Weights of a small transformer language model.
Training: a variant of Adam for these matrices, 11822 steps.
MLP neurons of a small language model. Each row is named by its layer, matrix (down: output weights) and neuron, and shows model dimensions 48-111. Each number is 128 + 32 x the weight over its row's rms, rounded and kept within 0 to 255. A neuron's up and down rows have the sign that makes its largest values positive.
A block is one neuron, or neurons of one layer that tend to fire together. Before each block is what it responds to, as a language model described it from the Wikipedia text at the highest values.

Structured line endings. Ends of lines in tables and lists, chiefly the closing pipe of table header rows and ends of infobox lines like (EST)), plus digits inside numbers and coordinates.
L5.down43 [153 146 140 156 146 109 145 153 204 139 107  97 120 130  89 100 127 182 168  85 132 138 125  66 179 140 128 149 188  87  99 163 106 119 127  59 110 124 143 140 126 146 164 172 145 112 119 147 102 104 143 109 132  79 134 138 116 128 130  88 165 108 148 138]
L5.down190 [ 93 100 125 121  61 106 144 123 112 153  44 168 157 120 160 116 117  78 185 159 127 106 159  81 122 135 130 149  76 153  90 114 155  85  93 193  57 142 115 121  84 181 117  79 154 136 137 125 190 106 138 114 131 117 116 144 115 103  66 138 100 152 149 173]
L5.down463 [130  93 157 149  66  72 124 157 169 157 164 124 164 122 148 133 101  83 120 139 119 103 141 101  66 126 155 134 124 164  81 142 202  89   8  66 109  95 168 113 126 167  87 143 133 120  76  86  57 134  88 116 149 149 157 133 168 140 178 105 183 115 152 161]
L5.down560 [153 148 113 131 167 110 162 111 114 155  76 157 136 140 110 127 132  86 135 103 163 153 109 140 124 138  91 114  78  48 120 197 151 141 144 102 168  94 102 149 137 144 115 118 121 151 163 177 145 142 159  85 147 104 118 120 170  75 141 133 129 106  91 105]
L5.down642 [135 129 152 164 154 168  95 117 187  68 118 181 119 131  91 140 120 152 185  96 203 176 123 121  93 142 170  87 144 108 168 101 131 160 117 118 140 158 118 119 185 122 145 177 151  72 151 158 107 139 195 126 117 123 115 181 109 150  79 144 118 189 148 171]
L5.down807 [ 99 128 128  68 135 110 121  96 107 128 100 139 103 165  96  89 148 172 123 119 111 141  69 120 149 157 132 169  91 117 144 152 151 161 184 129 128 137 127 142 174 106  81 143  98 159 137 145 134 156 126  91 122 135 130 156  14 173 102 155 122 174 120 127]
L5.down984 [131 121  86  85 115 155 153 142 136 122 118 143 205 148 163 126 171 147 137 118  99 121 106  96 139 139 132 149  74 132 142 109 170 140 179 143 178  70  98 134 186 102 132 132 100 105  97 149 151 126 157 109 155 114 153 145 143 148 164 115 120 139 176 143]
L5.down1008 [102 148 116 195  93 136 140 137  84 101 144  93 130 100  98 164 135  85 154 140 151  89 147 119 113 128 123 129 173  97 126 110 149 149 144 140 123 117 169 106 106 133 131 129 141 156 163  96 135  88 158  84 129  92  96 110 121  72 173  94 126 180 115 203]

Infobox field line ends. Line breaks (sometimes with a closing parenthesis) ending an infobox field value before the next "- Field:" line, e.g. after Pittsburgh, Pennsylvania, (EST), or Print (Hardback & Paperback); also table row separators and bars.
L6.down26 [164 116 159  84 156 119 104 107 130 157  77 136 116 168 166 125  76 127 116 146  99 133  72 116 151 159 159 111 133 124  75  98 101 165 126 146 103 130 109 129 136 126 215 197 152 110  86 157 148 135 107 109  63 127 169 127 140 123 141 176 135 141 107 122]
L6.down217 [207 108 114 170 153 112 133 151 104  86 124 113  97 139 171 132 108 140 160 119  90  83 185  97  74  77 106 151 146  92 125 109 148  94 123 125 147  62 105 100 126 164 107 123 137 123  69 149 118 119 124 114 215 107 104 223 161 162 152 103 139 152 160 148]
L6.down255 [104 159 225 166 181 169 127 108 116 184 142 118 157 133 120 153 110 169 113 111 114 171 121 101 130 139 173 157 129 168 160  96  62 158 187 139 108 180 130 171 126 157 122 107 114 111  68 176  91 154 106 102 191 142 172 106 127 113 142 134 161 100 130  89]
L6.down353 [102 150 183  82  85 112 117  62 134 167 122 200  90 142 124 101 134  81 143 170  84 156  99  89 125 136 139  91 111 168 125 155 184 121 146 117 205  96 136 103 172 111 146 112 115 104 124  97  57 107  98 132  81 104  81 168 146 135 155 178 156 122 124 100]
L6.down547 [154 128 137 115 128  96  99 128 147 130 149  90 120 143 193  86 147 131  74 105 165 165  72 185  87 122 105 149  51 128 131 126 184 142 159 165 109 127  64 113 116 116 149 145 156 126 152 144  76 168 126 130 122 130 112 164 149 181 163 155 162  90 148  91]
L6.down571 [150 102  74 166 131 127 138 139 169 123 215  92 156 160 197 142 119 137 130 116 160 111  90 110 170 139 117 123  71 136 131 180  83 101 119 123  92 142 110 119 135 111 148 171 158 143 133 140  75 147 155 132  87 170 134 130  92 127  99  76 166  55 143 144]
L6.down758 [145 126 106 128 168 146 109 155  90 115 120 109 149  83 122 127 151 211 112 157 154 116 126  55 128 170 185 137 123 135 132  98 137 144 153 143 114 112 130  98 176 163 136  98 130 113 139 104 119  98 216  87 155 114 135 122 131 148 165  97 159 118 105 119]
L6.down972 [131 193 120 164 139 150 115 120 145  98 109  74 120 139 129 105 112 156 122 110 156 172 106  98 138 146 101 186 224 132 102 173 138 134 104  85 165  68 180 145 121 163 145 111 148 128  76 125 171  93 119 112 139  93  79 126 172 189 112 172 123 127  82 142]

Structural boundary tokens. Line-final tokens in Wikipedia markup just before new structure: end of list items, headings, table cells and paragraph breaks, e.g. before "- Goals", "==Notes==", "|---|".
L7.down39 [112  91 119 113 134 131 165 123 103 151 125 171 101 115  81 142 129 136 125 131 163 115 114 124 146 147  91 113 111 143 141 121 101 122 155 102  96 112 102 110 151 148 139 137 141 156 129 110 119  83 188 128 165 128 117  99 133 141 133  98 147  71 132 155]

Token after single capital letter. Word-piece right after a lone capital or short prefix, mostly scores after W in sports tables (W 97–85), also O2, Sgt, f/1.9.
L6.down95 [166 122 116 141 130  97 165  99 204 159 119 153 145 131  98 139 120 104 116 122 135 118 164 119 157 114 125 143 115 124 106 119 156 123  73 106  76 111 155 123 152 139 130 142 122 137 153 141 117 121 158 154 101 124  93 189 169 120 136  65 132  85 192  99]
L6.down99 [101 123 142 123 114 130 142 133 126  73  89 109 152 147 129 113 133 166  92 103 126 140 104  75  89  92  82 190 121  94 147 183 108 150 162 173 125 149 137 128 146  98  97 125  81 164 161 153 179 146  99 113 103  99 143 113  95 187  99 141  92 143 144  91]
L6.down144 [142 136 132  90 144 112 130 143 129 113 100  76 104 102 162 159 126  87 137 114 183  95 135 155 154 133 146 101 150 134 146 155  47  80  63 105 155 204 138 114  98 172 165 106  82 154 126 123 139  66 110 124 194 133  90 148 118  86 105 127 151  70 151 128]
L6.down482 [108 167  70 137  98  90 132 128 154 135  48 122 145 166 179 107 156 134 138 178  83 155 124 162 130 117 132 146 160 117 130 136 143  95 118 111 163 123 146 151 117 177 111 111 154 152 124 143  62  93 107  75 129 124 143 183 154 150 119  50  58 168 105  74]
L6.down508 [124  90 176 139 124 138 177 114 149 117 147 206  73 153 199  43 102 162 142 130 137 101  75 153 123 117 104 115 164 101 134 152 122 132 115 115 103 100 106 130 122 129 131 103 111  98 134  93  45 100 127 188 100 145 107 193 115 184 138  98  92 123  93 119]
L6.down572 [161  81 155 149 121 168 106 101 148  58 104 126 106 167 211 161 107 112 123 124 102 108 166 135  89 148 208 182  43 129 157 125 106 143  91  95 139 190 120  89 169 155 187  98 172 109 112 119 108 122 146 138 111 198 129 149 147 157 125 114 149 159 103  88]
L6.down796 [124 120 133 171 104 198  77 168 148 103 106 135 175  97 156 148 202 119 146 154 157 110 153 114 108 169 180 143  47 197 120 116 136 120  82 180 138 118 122 165 122 177  63 138 121 100 105 116 118 136 124 133 114  92 106 107 132 124 127 122 157 139  92 145]
L6.down806 [137 137  94 105 104 164 132 114 120 116 157 169 133 116 137 165 135  75 132 139 151  79  83  87 166  94  72  86  89 128 106 184 187 132  95 148 160 165 119  79  84 161  98 146 168  76 127 168 146 154 113  65 163  94 169 138 171  90 136 141 111  62 172 109]